Weights of a small transformer language model: untied embeddings, 886M tokens.
MLP neurons of a small language model. Each row is named by its layer, matrix (gate and up: input weights; down: output weights) and neuron, and shows model dimensions 16-111. Each number is 50 + 12 x the weight over its row's rms, rounded and kept within 0 to 99. A neuron's up and down rows have the sign that makes its largest values positive.
After each neuron's rows, "fires after" lists the tokens most often just before its 100 highest values on Wikipedia text that the model never trained on.

L4.gate1320:66 61 18 33 64 49 30 58 71 50 57 48 41 38 70 37 61 51 49 50 49 48 61 38 61 38 49 49 34 59 40 54 48 18 35 57 62 46 56 55 72 33 47 69 43 51 46 45 40 69 66 53 39 76 32 55 41 37 44 54 36 64 51 42 67 56 42 18 67 24 53 48 53 55 54 49 41 46 49 51 84 41 62 52 39 42 41 45 64 65 35 61 38 65 41 46
L4.up1320:14 54 56 37 52 55 41 48 69 45 41 56 55 54 39 60 46 42 56 58 45 52 39 64 51 33 54 59 52 63 52 36 39 71 59 61 42 56 54 58 55 23 46 74 69 60 54 40 65 42 50 38 54 29 67 51 54 49 41 41 33 59 60 60 72 47 34 47 80 40 32 21 71 46 56 48 62 54 70 61 27 50 30 60 60 44 60 35 52 73 51 63 71 62 54 44
L4.down1320:71 59 53 44 40 56 81 46 54 64 38 32 46 56 65 62 67 47 45 51 49 56 42 52 41 39 39 59 60 57 47 50 46 62 53 61 70 60 41 49 45 41 58 48 54 55 42 49 60 45 32 48 49 56 56 56 47 65 48 57 52 40 87 49 33 53 39 54 40 31 49 51 46 61 53 60 61 41 46 60 58 38 38 47 70 47 47 66 48 51 33 42 47 52 59 40
fires after: " d", " D", " Ind", " int", " T", " al"

L4.gate1108:74 77 46 51 49 53 48 51 52 40 41 52 62 39 67 86 59 62 33 31 63 75 67 54 43 61 50 49 44 59 42 63 24 36 53 37 55 66 70 57 46 31 69 64 49 47 40 45 56 65 63 42 43 49 66 46 44 60 68 50 59 47 37 59 48 52 27 47 74 65 45 53 65 58 50 52 62 34 73 62 53 49 42 17 55 79 55 55 30 55 52 60 37 52 49 56
L4.up1108:56 57 69 74 65 69 41 33 57 47 46 39 56 37 51 61 65 42 49 32 52 46 50 54 77 42 49 32 73 61 64 46 77 52 40 51 58 72 57 48 45 54 44 42 54 62 74 53 36 62 52 44 56 46 54 57 64 74 42 42 48 32 44 37 51 55 60 73 52 46 36 57 55 35 40 55 24 59 52 35 34 55 57 40 61 75 41 59 46 40 24 27 55 46 42 29
L4.down1108:49 38 34 57 34 44 65 41 42 65 64 48 46 58 59 46 69 51 41 44 65 62 33 47 39 68 29 48 27 41 44 45 46 64 61 50 48 47 51 48 35 50 63 30 52 61 43 30 63 47 50 49 54 30 60 42 34 40 50 50 78 70 55 45 45 56 37 34 62 47 55 81 46 55 29 52 48 43 66 64 52 41 52 53 56 43 22 52 43 46 41 61 45 41 63 47
fires after: "-", " c", " p", " in", " rec", " In"

L4.gate974:70 68 32 54 37 51 42 61 67 85 53 71 35 53 63 47 73 48 37 49 63 46 54 51 64 52 48 52 46 53 56 54 53 54 52 82 68 46 43 56 81 45 27 41 49 43 39 58 76 61 46 64 30 46 42 47 50 77 24 67 23 74 53 39 48 45 50 57 63 51 47 47 59 60 45 35 64 57 41 40 54 54 50 50 50 60 39 47 64 38 12 38 61 37 47 23
L4.up974:70 43 49 47 57 73 57 28 52 61 58 38 39 31 42 49 35 33 57 55 43 58 52 43 64 49 54 45 59 43 74 39 56 38 53 43 44 42 49 74 61 40 52 47 66 43 72 29 39 49 38 27 36 59 70 52 57 47 55 40 30 41 44 58 53 58 59 43 42 53 36 54 57 46 41 57 59 49 52 50 28 47 55 44 55 45 59 47 52 56 59 50 63 44 58 42
L4.down974:56 34 55 72 48 80 56 56 45 74 68 54 48 46 52 45 46 64 66 43 68 35 37 50 46 26 56 39 56 36 44 62 52 31 50 39 52 47 37 58 64 47 52 61 30 65 65 37 48 55 49 54 54 45 72 52 50 56 45 53 46 45 67 43 31 32 51 70 61 51 36 52 52 40 45 43 70 25 41 51 64 65 58 33 46 50 29 56 45 62 41 45 58 45 54 50
fires after: "b", "c", " v", " V", " inst", "v"

L4.gate1154:71 45 40 46 39 53 36 41 35 49 62 50 58 44 38 53 47 53 43 42 46 49 55 61 45 47 75 41 30 49 69 39 51 70 53 34 54 52 44 32 40 50 47 58 35 49 50 43 68 57 43 24 49 50 39 41 26 56 48 59 43 55 47 35 56 44 57 48 47 57 72 51 63 70 36 32 67 40 74 42 50 48 49 48 56 51 37 50 43 57 36 30 44 58 30 55
L4.up1154:52 53 67 38 54 52 70 45 52 41 41 51 59 29 61 39 32 46 38 27 37 46 55 45 27 84 55 57 56 58 34 51 36 35 33 38 57 49 48 38 36 54 50 37 44 93 42 42 40 55 41 45 55 41 64 47 54 49 37 61 48 88 33 36 63 67 61 64 50 62 63 49 41 44 53 25 72 52 61 59 53 49 42 59 39 53 45 57 67 37 28 56 41 54 56 69
L4.down1154:46 24 64 33 59 39 55 58 33 29 41 44 54 42 55 36 50 43 53 47 38 56 57 53 62 53 70 34 72 53 58 39 49 58 58 43 46 51 25 51 67 51 40 57 36 69 76 32 43 52 36 45 42 49 64 49 57 52 26 24 35 59 68 49 65 42 53 43 52 49 54 49 47 29 32 44 47 32 62 64 43 61 38 45 33 40 73 46 26 27 44 54 38 58 50 30
fires after: " M", " G", " A", " H", " B"

L4.gate1938:55 39 67 44 51 62 40 64 36 53 24 46 51 28 59 42 59 46 58 55 48 56 35 53 51 53 50 58 60 54 53 38 60 44 59 47 44 69 66 41 59 64 37 58 70 54 39 21 63 71 40 48 37 52 48 09 48 28 40 50 50 52 51 39 64 59 42 35 65 69 51 29 63 46 59 64 71 24 76 33 31 33 75 31 46 38 63 53 68 59 55 50 64 31 51 52
L4.up1938:47 34 38 63 71 58 50 40 49 29 55 38 54 49 46 74 53 40 46 64 50 31 77 54 64 52 40 54 36 44 50 45 64 55 39 44 72 47 50 45 61 50 54 41 55 22 78 64 78 53 58 40 48 73 60 49 37 65 34 49 48 55 38 61 66 53 64 41 32 47 42 43 57 35 62 57 34 49 64 40 57 60 37 45 31 59 46 51 70 43 60 46 51 66 75 70
L4.down1938:46 53 62 28 54 54 25 54 28 64 46 46 52 43 69 45 37 42 29 42 84 34 55 40 35 53 61 47 37 62 76 49 62 83 47 42 64 40 68 38 40 81 39 55 27 62 31 52 55 40 53 36 47 46 52 43 63 57 45 66 65 53 48 70 53 50 57 62 41 67 45 45 52 48 51 73 55 53 46 59 59 50 48 40 49 44 35 52 57 45 46 58 58 70 47 63
fires after: " S", " s", " h", "A", "ap", " B"

L4.gate276:34 50 60 33 38 48 60 48 12 69 27 69 64 37 55 42 42 56 59 77 37 46 36 35 56 42 54 57 56 43 59 54 81 38 59 78 50 54 41 46 44 47 40 47 64 42 44 51 68 76 54 47 44 37 30 67 51 42 37 51 51 44 32 49 45 54 48 56 42 62 43 51 47 73 63 46 61 62 63 40 70 62 30 58 59 60 61 48 56 37 43 64 61 42 61 63
L4.up276:40 49 60 43 46 60 50 42 31 53 54 51 69 46 52 89 68 48 51 37 56 49 56 72 49 43 43 43 45 66 59 45 41 41 65 48 54 52 44 56 45 43 46 40 33 61 64 57 53 51 69 52 55 41 47 46 49 43 69 43 46 50 48 40 48 70 66 32 42 56 36 42 55 45 33 44 70 75 47 57 64 36 37 38 64 46 59 33 46 33 48 42 41 38 36 38
L4.down276:46 32 37 26 54 59 65 44 50 71 39 36 49 48 50 35 27 43 61 65 46 60 73 62 37 48 41 58 52 36 36 45 52 50 58 36 60 69 74 36 74 52 64 53 47 51 52 70 67 29 33 35 44 56 75 70 62 46 39 32 53 53 18 42 51 32 55 51 33 50 42 29 58 62 46 66 38 43 49 61 35 61 57 56 50 48 69 41 26 44 29 60 24 51 38 56
fires after: " as", " S", "..", " m", "e"

L2.gate1837:62 30 42 64 66 48 42 67 67 54 48 59 66 54 37 50 65 43 50 29 60 43 65 54 76 74 40 62 47 57 62 45 44 73 34 47 57 69 71 56 64 28 41 51 33 60 39 52 48 32 16 43 29 42 54 47 39 66 73 38 60 40 59 52 64 47 51 53 72 46 24 48 48 60 38 35 70 57 63 61 39 54 41 65 34 56 45 50 41 71 53 50 44 46 42 28
L2.up1837:58 42 51 56 67 70 49 54 51 49 69 55 57 41 46 44 48 76 52 50 49 44 58 52 49 42 66 70 44 59 53 49 61 31 54 39 27 63 52 70 51 76 40 47 55 73 48 22 69 60 61 53 66 60 45 53 42 70 45 60 43 37 49 32 51 53 43 47 50 55 41 42 57 60 52 42 38 69 58 39 38 53 57 46 48 38 50 39 36 51 57 28 57 25 64 37
L2.down1837:44 36 43 48 36 66 61 54 50 47 47 52 42 47 48 47 45 45 32 66 42 42 59 52 54 52 43 55 54 31 33 50 55 69 55 83 45 51 49 66 43 29 28 62 77 60 32 54 44 58 49 40 55 75 49 40 37 62 59 32 74 59 57 61 52 43 48 29 54 64 46 73 48 59 73 45 56 61 83 58 57 61 60 53 55 44 74 65 35 50 52 52 36 40 54 42
fires after: "|", " In", " ", "-", ",", "In"

L4.gate4:51 51 35 44 53 52 38 59 36 49 38 52 55 44 60 53 36 46 40 31 56 36 45 51 63 59 59 40 58 54 52 45 72 54 37 71 40 49 46 44 59 64 23 51 42 40 61 68 58 40 46 61 65 61 59 67 24 51 38 53 53 44 52 46 58 55 52 49 49 33 38 44 58 31 69 52 57 28 38 58 24 73 46 39 66 71 73 41 23 34 39 65 43 60 57 50
L4.up4:51 46 43 32 42 43 55 39 43 56 27 63 70 44 51 39 61 43 31 55 35 64 66 60 44 46 64 65 45 46 44 33 52 54 55 42 44 48 42 47 88 42 44 49 43 63 52 31 30 45 49 47 63 50 63 40 48 48 62 27 34 70 38 29 40 44 41 47 38 42 73 50 56 47 55 30 64 60 32 45 60 56 81 38 60 42 60 61 48 51 47 38 28 45 29 47
L4.down4:75 53 61 50 50 55 53 69 57 66 41 40 36 57 42 73 49 41 65 46 65 69 59 47 41 51 53 51 54 38 37 47 31 65 41 45 48 35 74 57 43 65 54 62 60 52 41 38 38 39 64 40 19 50 47 62 59 60 58 85 47 53 69 60 49 54 54 56 52 42 49 72 43 87 15 51 52 63 67 49 26 30 56 60 46 37 41 32 58 36 50 57 25 59 47 51
fires after: " f", " M", " I", " m", " B", " b"

L4.gate999:64 39 56 52 44 54 58 53 42 39 70 61 51 46 45 45 61 55 63 73 56 59 53 49 44 58 46 27 69 71 52 47 62 54 33 58 51 42 67 53 55 57 24 56 54 59 52 65 54 40 47 53 37 47 51 56 56 39 30 47 32 51 48 46 54 58 50 48 60 28 39 36 46 49 63 54 76 31 65 53 49 54 32 58 51 30 58 36 66 47 58 23 35 53 70 45
L4.up999:27 36 56 58 45 74 47 61 38 71 53 55 68 51 43 57 43 43 51 29 66 60 24 63 27 46 41 47 41 40 43 50 59 62 39 63 34 72 45 60 40 38 28 64 34 42 57 32 35 65 52 49 58 35 78 47 62 69 71 39 38 43 50 51 52 56 60 53 37 48 62 48 67 36 50 48 51 65 52 51 49 50 70 58 48 63 66 52 52 45 56 56 71 49 43 61
L4.down999:59 48 42 43 34 50 69 59 65 57 58 43 47 56 52 40 59 49 61 62 40 40 30 47 52 30 55 50 32 55 56 34 65 43 37 41 38 46 45 48 61 55 48 39 52 63 40 65 52 56 41 41 51 49 38 62 59 31 33 49 74 53 52 36 50 51 39 54 60 40 54 51 41 78 41 38 46 49 58 53 47 54 48 33 63 56 54 45 33 36 65 58 24 49 61 44
fires after: "m", " im", " p", " reg", " m", "s"

L2.gate1515:58 47 45 54 48 44 36 48 37 58 30 55 44 37 52 45 45 55 41 50 51 35 45 60 41 61 55 53 56 48 53 71 53 45 45 49 23 41 58 31 44 34 43 55 53 67 55 47 42 43 29 32 29 42 54 63 35 78 41 43 58 65 45 47 44 57 39 28 66 32 54 44 50 52 53 39 61 60 48 42 47 59 54 46 45 49 66 49 52 63 56 73 68 38 53 56
L2.up1515:54 37 45 47 47 45 67 64 37 71 33 63 34 54 53 63 52 54 59 45 46 49 22 77 47 38 36 56 64 36 44 53 64 49 40 45 43 34 41 60 51 44 35 51 48 27 55 52 78 52 68 60 46 61 57 31 59 38 41 42 57 54 44 65 57 42 79 41 35 59 34 48 52 42 35 35 49 48 57 44 30 71 65 44 37 46 43 69 50 57 57 44 38 42 49 40
L2.down1515:46 48 60 57 65 52 58 54 55 45 49 46 59 57 68 25 49 48 63 44 50 37 59 57 59 39 41 52 53 41 64 44 50 51 22 33 41 53 44 40 67 29 60 38 42 64 45 41 70 54 50 39 49 54 63 32 44 49 65 42 53 47 30 69 62 21 56 37 46 46 49 51 46 24 40 39 61 42 43 38 47 52 54 52 53 63 42 50 20 52 53 62 40 54 56 37
fires after: " \"", " (", " t", " T", "-", " ex"

L2.gate990:67 34 62 43 60 40 51 49 54 42 47 38 43 30 85 29 49 47 43 51 45 56 61 48 67 35 21 57 31 71 52 64 47 42 47 59 58 46 40 31 57 50 16 55 31 41 47 56 76 58 67 62 41 59 54 45 43 62 44 39 23 48 52 38 70 57 61 43 68 51 43 33 40 55 71 74 56 48 39 47 53 52 51 38 68 49 48 48 57 27 63 55 41 85 46 37
L2.up990:54 51 51 42 41 54 51 40 43 31 51 61 56 52 43 51 51 68 48 76 57 39 28 50 39 37 44 47 43 44 45 26 55 37 61 67 46 27 42 47 59 30 58 56 55 56 35 62 86 47 31 60 32 34 62 45 64 46 86 31 40 44 48 66 60 72 37 51 57 60 32 61 29 15 60 62 48 59 55 60 43 38 34 46 45 53 66 42 39 35 48 39 40 49 47 39
L2.down990:20 39 40 55 44 70 66 58 24 63 40 60 41 60 42 74 47 44 34 47 64 47 45 52 30 62 57 61 64 43 52 47 45 53 64 43 44 56 36 44 50 47 64 73 35 51 51 27 53 72 47 68 60 72 66 72 47 64 62 44 51 50 43 84 60 36 42 46 47 43 60 69 31 53 52 54 46 60 57 39 40 45 53 52 56 63 57 37 55 60 32 41 64 43 64 54
fires after: " s", " p", " S", "s", " sp", "os"

L2.gate1101:59 52 42 54 53 43 53 31 37 45 52 62 39 60 78 52 50 59 27 48 45 63 44 73 52 49 57 56 48 79 56 73 61 50 39 36 50 74 55 44 57 44 61 58 35 45 59 56 48 79 45 36 52 54 47 47 39 66 72 47 62 65 46 47 27 45 47 47 42 28 63 40 65 53 53 25 51 58 70 45 54 64 54 61 58 59 51 51 54 62 39 53 49 56 77 60
L2.up1101:36 39 49 60 48 47 50 70 38 46 47 64 56 65 35 64 80 43 45 60 60 61 35 63 64 25 53 53 61 42 72 55 55 64 59 55 42 45 46 55 43 57 60 46 56 44 43 52 55 30 34 52 38 46 67 62 35 48 51 60 41 57 47 59 75 20 67 65 62 59 39 50 74 37 60 58 50 35 59 40 32 58 43 54 44 50 55 64 62 76 61 44 54 44 60 71
L2.down1101:34 41 73 40 37 65 77 70 61 65 14 53 60 47 55 29 52 32 32 47 30 58 39 60 42 52 50 63 43 46 55 55 73 59 51 52 51 52 69 58 63 53 51 49 55 54 42 57 46 20 52 49 30 41 53 31 36 40 49 93 47 34 49 43 51 33 59 55 52 46 53 48 71 47 62 54 44 44 51 71 48 55 54 45 43 45 63 55 57 52 53 38 54 70 78 51
fires after: " (", " Mc", " \"", " Com", " us", " Play"

L4.gate397:50 62 48 43 35 60 53 51 42 40 58 24 57 50 67 66 62 39 48 40 58 31 66 61 55 57 40 54 24 62 75 40 29 50 48 41 26 63 44 42 63 55 48 57 40 45 39 54 63 72 49 35 30 45 51 43 30 68 51 52 27 65 44 31 43 50 57 63 47 44 84 34 50 57 43 47 57 49 70 55 52 55 67 59 43 51 58 56 51 63 45 51 58 55 34 76
L4.up397:44 57 35 43 49 31 63 54 34 52 59 61 54 34 49 45 47 42 60 61 61 28 57 58 52 54 34 53 57 36 42 34 66 54 39 51 53 61 36 46 47 53 54 39 47 51 34 36 40 58 78 39 55 39 65 60 54 45 27 27 68 42 24 49 58 43 42 55 54 44 41 24 53 58 34 63 49 36 38 56 35 61 87 40 41 36 25 39 26 44 54 41 18 66 57 45
L4.down397:63 58 59 43 67 58 57 62 45 66 40 48 39 43 66 49 48 42 26 49 34 61 38 69 42 57 58 44 57 44 54 48 54 71 77 44 42 20 47 65 30 63 32 41 42 53 30 39 35 62 39 46 61 67 34 70 55 48 42 50 66 58 57 54 56 47 32 40 39 59 56 47 43 61 50 14 57 35 34 42 42 52 59 48 47 40 58 41 45 55 46 38 46 52 43 57
fires after: " G", " C", " P", "K", " B"

L2.gate101:62 54 40 58 54 45 53 69 36 42 55 67 42 57 34 58 44 44 61 75 61 73 45 32 47 50 33 66 74 53 51 38 43 46 43 50 45 33 52 58 56 73 46 55 50 46 54 49 59 48 38 54 51 40 55 31 63 28 58 26 57 47 51 40 58 57 83 53 20 41 47 54 45 66 26 51 56 52 47 40 40 53 46 58 40 39 57 58 74 50 35 58 60 27 59 65
L2.up101:55 42 61 36 42 65 73 64 35 31 45 45 56 62 63 47 55 47 48 45 47 48 35 56 54 36 53 52 56 64 35 39 45 58 61 31 42 47 69 56 67 48 23 49 30 45 46 74 72 74 64 47 69 52 58 61 45 28 70 54 50 58 55 45 58 61 61 66 36 51 61 23 64 59 51 57 47 68 44 63 66 79 46 75 64 36 49 39 66 50 64 68 44 57 54 66
L2.down101:58 49 65 55 52 53 50 48 35 37 65 55 59 52 44 55 68 50 75 49 69 56 22 59 69 74 42 44 54 60 81 36 46 57 25 42 44 41 45 49 48 42 49 31 34 49 57 54 61 37 50 61 42 68 42 37 50 32 27 53 44 36 23 30 62 24 54 74 69 44 59 61 53 50 40 32 28 49 45 40 47 60 34 39 62 49 56 31 67 62 66 27 53 47 61 63
fires after: " (", "-", "um", "–", "m", " m"

L4.gate1078:42 58 55 49 47 46 50 58 37 54 53 53 49 32 42 47 38 49 49 61 36 49 47 61 51 45 56 26 71 60 68 65 86 45 45 76 37 63 32 55 34 61 46 64 49 56 48 71 42 61 31 35 59 28 75 56 32 57 68 39 47 54 70 38 59 32 47 53 54 64 48 50 59 57 59 38 59 57 37 45 63 44 55 54 57 47 56 56 66 40 56 50 62 38 77 53
L4.up1078:51 44 53 50 43 53 64 48 25 73 24 61 31 74 44 39 62 44 64 28 40 58 71 54 56 30 27 50 81 65 52 52 66 47 55 45 62 58 78 60 36 41 43 52 30 48 23 45 34 33 38 36 47 51 49 50 38 33 50 39 47 50 46 48 70 41 61 47 40 36 62 50 66 62 38 59 51 82 58 52 33 56 60 35 46 50 55 79 28 49 47 62 45 48 34 48
L4.down1078:43 45 52 57 50 60 41 43 43 50 47 31 29 43 61 51 52 64 88 64 58 52 60 56 30 49 53 39 33 43 37 48 58 51 51 65 43 45 82 52 40 48 29 60 67 62 31 57 55 45 50 38 49 51 50 49 56 55 56 64 55 58 44 46 43 79 46 45 28 54 53 51 55 76 41 79 36 54 37 35 62 52 57 51 37 57 67 59 14 65 71 50 40 41 23 58
fires after: " S", " M", " m", "M", "m", " more"

L4.gate1065:50 54 50 45 61 27 57 63 46 39 52 71 51 42 44 28 29 31 49 37 42 42 46 62 43 60 41 62 47 31 54 51 49 43 50 61 45 58 45 35 46 32 47 36 67 68 48 53 32 47 55 47 38 53 37 56 47 50 45 51 36 50 39 39 69 50 37 39 68 47 53 73 59 64 50 62 31 41 46 56 56 49 37 68 67 45 49 49 52 41 57 45 60 61 41 65
L4.up1065:45 50 54 41 50 72 44 45 32 55 47 39 67 54 55 52 49 64 50 56 67 60 62 62 47 62 65 32 59 49 63 40 61 51 71 59 55 29 46 42 51 32 50 41 55 44 35 46 48 35 49 27 60 49 21 37 55 52 75 58 48 61 37 56 65 64 74 60 64 51 56 48 68 57 53 71 53 45 59 29 45 60 60 35 68 57 56 48 34 42 52 58 34 52 63 59
L4.down1065:51 66 68 34 46 27 43 56 62 51 48 43 23 44 47 49 54 58 45 42 53 45 39 62 41 81 39 38 71 44 59 37 51 40 44 42 26 39 56 42 38 58 71 44 59 58 47 64 61 43 60 28 46 63 74 44 42 56 44 52 49 38 32 76 33 46 57 45 50 59 46 76 63 78 46 45 53 44 35 59 53 28 47 43 40 36 51 70 50 47 57 57 20 53 37 51
fires after: ".", "b"

L2.gate1092:49 62 39 65 57 52 49 44 51 52 44 29 45 51 71 59 59 64 54 53 73 54 64 48 53 75 55 27 58 34 52 52 48 35 62 62 39 63 56 55 65 45 50 52 52 67 40 39 52 59 39 53 52 79 43 66 32 50 36 56 41 44 42 70 66 55 72 55 37 40 52 46 68 78 60 41 42 36 47 61 45 59 80 50 59 50 51 51 33 39 47 32 51 56 28 63
L2.up1092:39 61 53 46 76 55 84 53 44 65 49 34 55 52 48 44 75 41 66 50 37 41 74 49 46 53 47 44 29 61 47 44 23 61 51 52 43 27 51 32 61 51 43 61 51 29 43 44 72 48 47 31 51 41 18 68 48 43 30 42 16 56 57 54 48 28 50 49 42 24 65 38 63 59 41 36 42 35 60 34 47 54 63 36 55 34 38 56 33 45 37 59 61 48 58 42
L2.down1092:61 55 58 67 47 49 46 42 71 42 47 44 36 39 54 57 47 47 64 69 54 59 39 64 41 40 49 52 37 46 22 50 53 53 34 57 43 37 47 48 49 50 40 22 52 45 18 56 63 52 44 49 61 77 47 65 53 57 34 41 42 43 46 39 54 34 57 40 51 30 36 46 49 42 62 42 57 63 49 44 54 46 33 54 49 22 61 74 43 30 51 59 58 39 71 45
fires after: "N", "T", "B", " D", " T", "F"

L4.gate1792:54 48 58 53 38 51 65 49 57 23 49 52 51 47 64 36 56 75 44 51 35 47 50 57 41 47 55 66 56 54 58 41 42 41 56 72 60 61 39 47 42 28 67 47 67 71 45 49 51 57 60 57 22 74 68 63 48 61 53 42 58 71 41 63 68 61 35 54 67 58 54 43 58 58 76 44 49 24 64 40 54 59 45 42 44 50 58 63 43 46 51 71 21 57 49 49
L4.up1792:79 55 61 45 56 50 48 63 59 42 63 40 49 45 63 67 46 67 30 70 54 60 78 48 38 34 36 49 51 67 42 61 52 49 37 59 44 56 35 59 33 60 59 46 51 53 68 39 51 35 48 44 42 60 35 56 33 69 68 62 57 48 45 58 50 41 52 55 53 43 43 46 52 54 42 57 48 66 48 47 65 47 43 46 49 30 56 63 62 45 39 60 42 62 49 52
L4.down1792:55 48 71 50 59 47 59 64 37 55 47 57 58 69 58 41 58 28 25 37 58 62 53 61 46 43 49 43 34 42 44 53 52 47 34 30 42 39 55 61 44 62 61 75 42 57 67 40 55 40 51 40 49 53 36 68 49 68 76 57 58 60 65 51 41 43 31 52 42 70 46 47 56 49 50 62 32 41 91 36 58 74 61 35 41 24 35 42 32 50 70 45 50 62 44 39
fires after: " d", " p", " comp", " arch", " pro", " exp"

L4.gate830:51 33 40 48 59 59 79 50 53 32 43 36 48 24 84 44 59 47 62 52 49 45 39 60 43 40 67 80 74 56 57 52 48 31 37 49 33 43 57 57 53 47 38 63 52 43 51 59 38 39 71 44 63 74 40 54 44 67 54 24 69 62 53 40 70 63 58 51 65 55 67 36 47 41 67 40 45 46 51 35 60 55 22 43 35 54 23 59 47 31 61 70 37 40 59 38
L4.up830:48 24 50 40 71 57 57 53 58 58 67 50 42 39 66 50 51 43 50 51 32 60 72 70 31 32 71 30 34 32 44 54 58 64 47 56 42 60 73 52 49 38 46 47 55 58 66 34 58 43 31 58 45 46 42 54 57 52 44 55 57 41 55 48 53 46 44 32 58 31 53 44 62 53 25 30 47 42 69 76 62 40 49 41 52 62 49 59 33 41 54 55 43 36 36 53
L4.down830:23 41 57 65 54 35 41 41 55 60 67 57 55 12 45 43 61 37 56 47 49 52 21 53 75 55 45 40 51 43 32 38 75 55 47 68 58 44 44 43 37 67 68 59 55 65 57 58 56 51 33 65 69 38 34 36 54 57 48 52 48 26 44 42 51 55 47 62 35 55 44 45 54 28 57 50 47 49 56 82 53 55 52 48 54 36 43 36 46 41 51 26 57 68 42 55
fires after: " f", " sp", " d", " p", " requ", " c"

L2.gate210:63 54 54 47 56 37 41 44 44 71 48 62 51 43 31 54 49 57 64 62 54 66 31 57 41 39 51 38 56 56 37 51 61 53 18 43 57 27 65 53 53 79 43 51 59 48 66 35 47 49 48 37 47 79 69 41 49 55 55 36 52 31 52 67 81 56 49 44 75 46 37 43 17 48 42 58 70 31 35 45 44 54 32 60 43 65 45 44 80 57 46 69 66 67 26 42
L2.up210:61 56 69 41 55 53 65 39 69 49 39 44 46 46 51 25 54 54 78 55 44 48 38 31 59 52 42 42 46 38 38 39 35 40 59 57 26 51 63 58 47 48 46 52 51 43 29 32 52 47 45 38 36 57 54 48 51 46 67 59 48 34 52 69 81 25 66 36 60 48 53 67 62 57 35 67 48 50 39 38 37 44 41 61 48 58 46 65 53 55 47 40 51 45 29 42
L2.down210:51 43 36 33 48 59 63 42 57 55 45 43 27 35 53 54 65 22 58 58 50 58 78 41 57 49 44 70 52 53 32 50 33 60 52 50 40 28 54 30 33 49 51 41 51 46 62 49 47 41 51 55 47 64 68 60 34 51 47 47 64 45 49 41 60 65 60 39 39 64 46 39 62 62 54 36 51 47 25 58 42 46 48 51 56 48 24 47 62 36 42 35 38 76 45 46
fires after: "r", "ur", "un", "ec", "u", "ra"

L4.gate471:62 44 56 78 36 40 62 55 61 45 27 64 44 49 27 40 43 50 48 60 61 51 46 37 53 56 32 58 55 64 48 52 45 61 71 52 46 39 41 31 46 56 43 66 44 53 44 30 35 60 48 45 64 36 57 68 62 43 60 52 63 62 66 19 38 60 65 63 25 46 36 43 48 52 44 37 62 69 67 46 59 60 64 50 53 51 60 53 52 37 42 56 51 38 72 64
L4.up471:57 51 42 50 54 62 28 50 49 57 45 57 45 46 73 46 51 59 43 50 45 43 52 41 29 48 74 25 27 53 27 41 47 63 67 56 61 61 36 64 43 57 44 45 62 47 28 48 67 54 38 57 43 55 49 39 43 53 39 38 58 63 51 48 60 46 42 38 51 85 45 46 41 34 69 49 48 55 81 49 40 51 20 43 46 53 60 39 58 33 51 42 43 42 57 44
L4.down471:42 52 58 54 68 53 43 47 55 56 40 56 30 46 57 23 42 39 90 44 77 44 41 37 29 52 32 64 29 52 52 40 44 49 48 47 58 57 49 70 48 31 59 27 45 62 51 37 73 40 40 71 36 63 41 59 54 57 39 38 38 66 42 70 58 72 56 55 26 32 53 43 42 20 51 47 40 51 45 33 73 57 64 67 42 50 37 42 48 59 46 46 48 30 62 45
fires after: "–", " se", "h", "w", "ou", "-"

L4.gate942:76 28 65 55 47 47 50 70 46 57 50 35 35 37 71 51 45 65 49 50 32 59 32 35 56 36 61 42 51 51 37 58 61 15 65 79 43 67 49 68 46 67 41 33 26 68 50 34 60 82 52 66 30 43 46 67 32 47 57 39 36 68 36 42 44 68 24 47 52 53 42 43 65 53 71 45 62 57 55 42 63 53 38 45 57 29 46 54 51 47 43 41 58 45 45 56
L4.up942:47 57 40 40 78 35 58 31 42 63 44 56 25 57 46 72 54 74 62 55 71 37 39 48 49 71 31 41 41 46 51 52 75 56 53 45 70 43 71 65 44 49 48 57 39 53 55 48 44 39 78 55 43 44 54 60 53 77 43 57 36 34 68 53 35 42 54 47 54 45 46 68 70 54 58 53 56 45 47 66 59 46 43 41 30 53 66 57 59 37 52 49 40 57 59 52
L4.down942:58 42 61 42 55 77 58 45 39 53 56 61 67 39 45 59 72 45 49 46 42 50 60 49 38 48 46 39 45 22 64 42 63 40 62 28 62 54 49 52 46 53 40 62 43 57 65 49 40 45 39 56 50 35 65 72 47 53 65 68 56 68 30 39 68 44 37 57 58 43 45 44 31 51 61 43 26 64 64 69 46 52 41 45 53 49 69 49 61 54 61 55 60 67 54 33
fires after: " S", "-", " s", " sub", "S"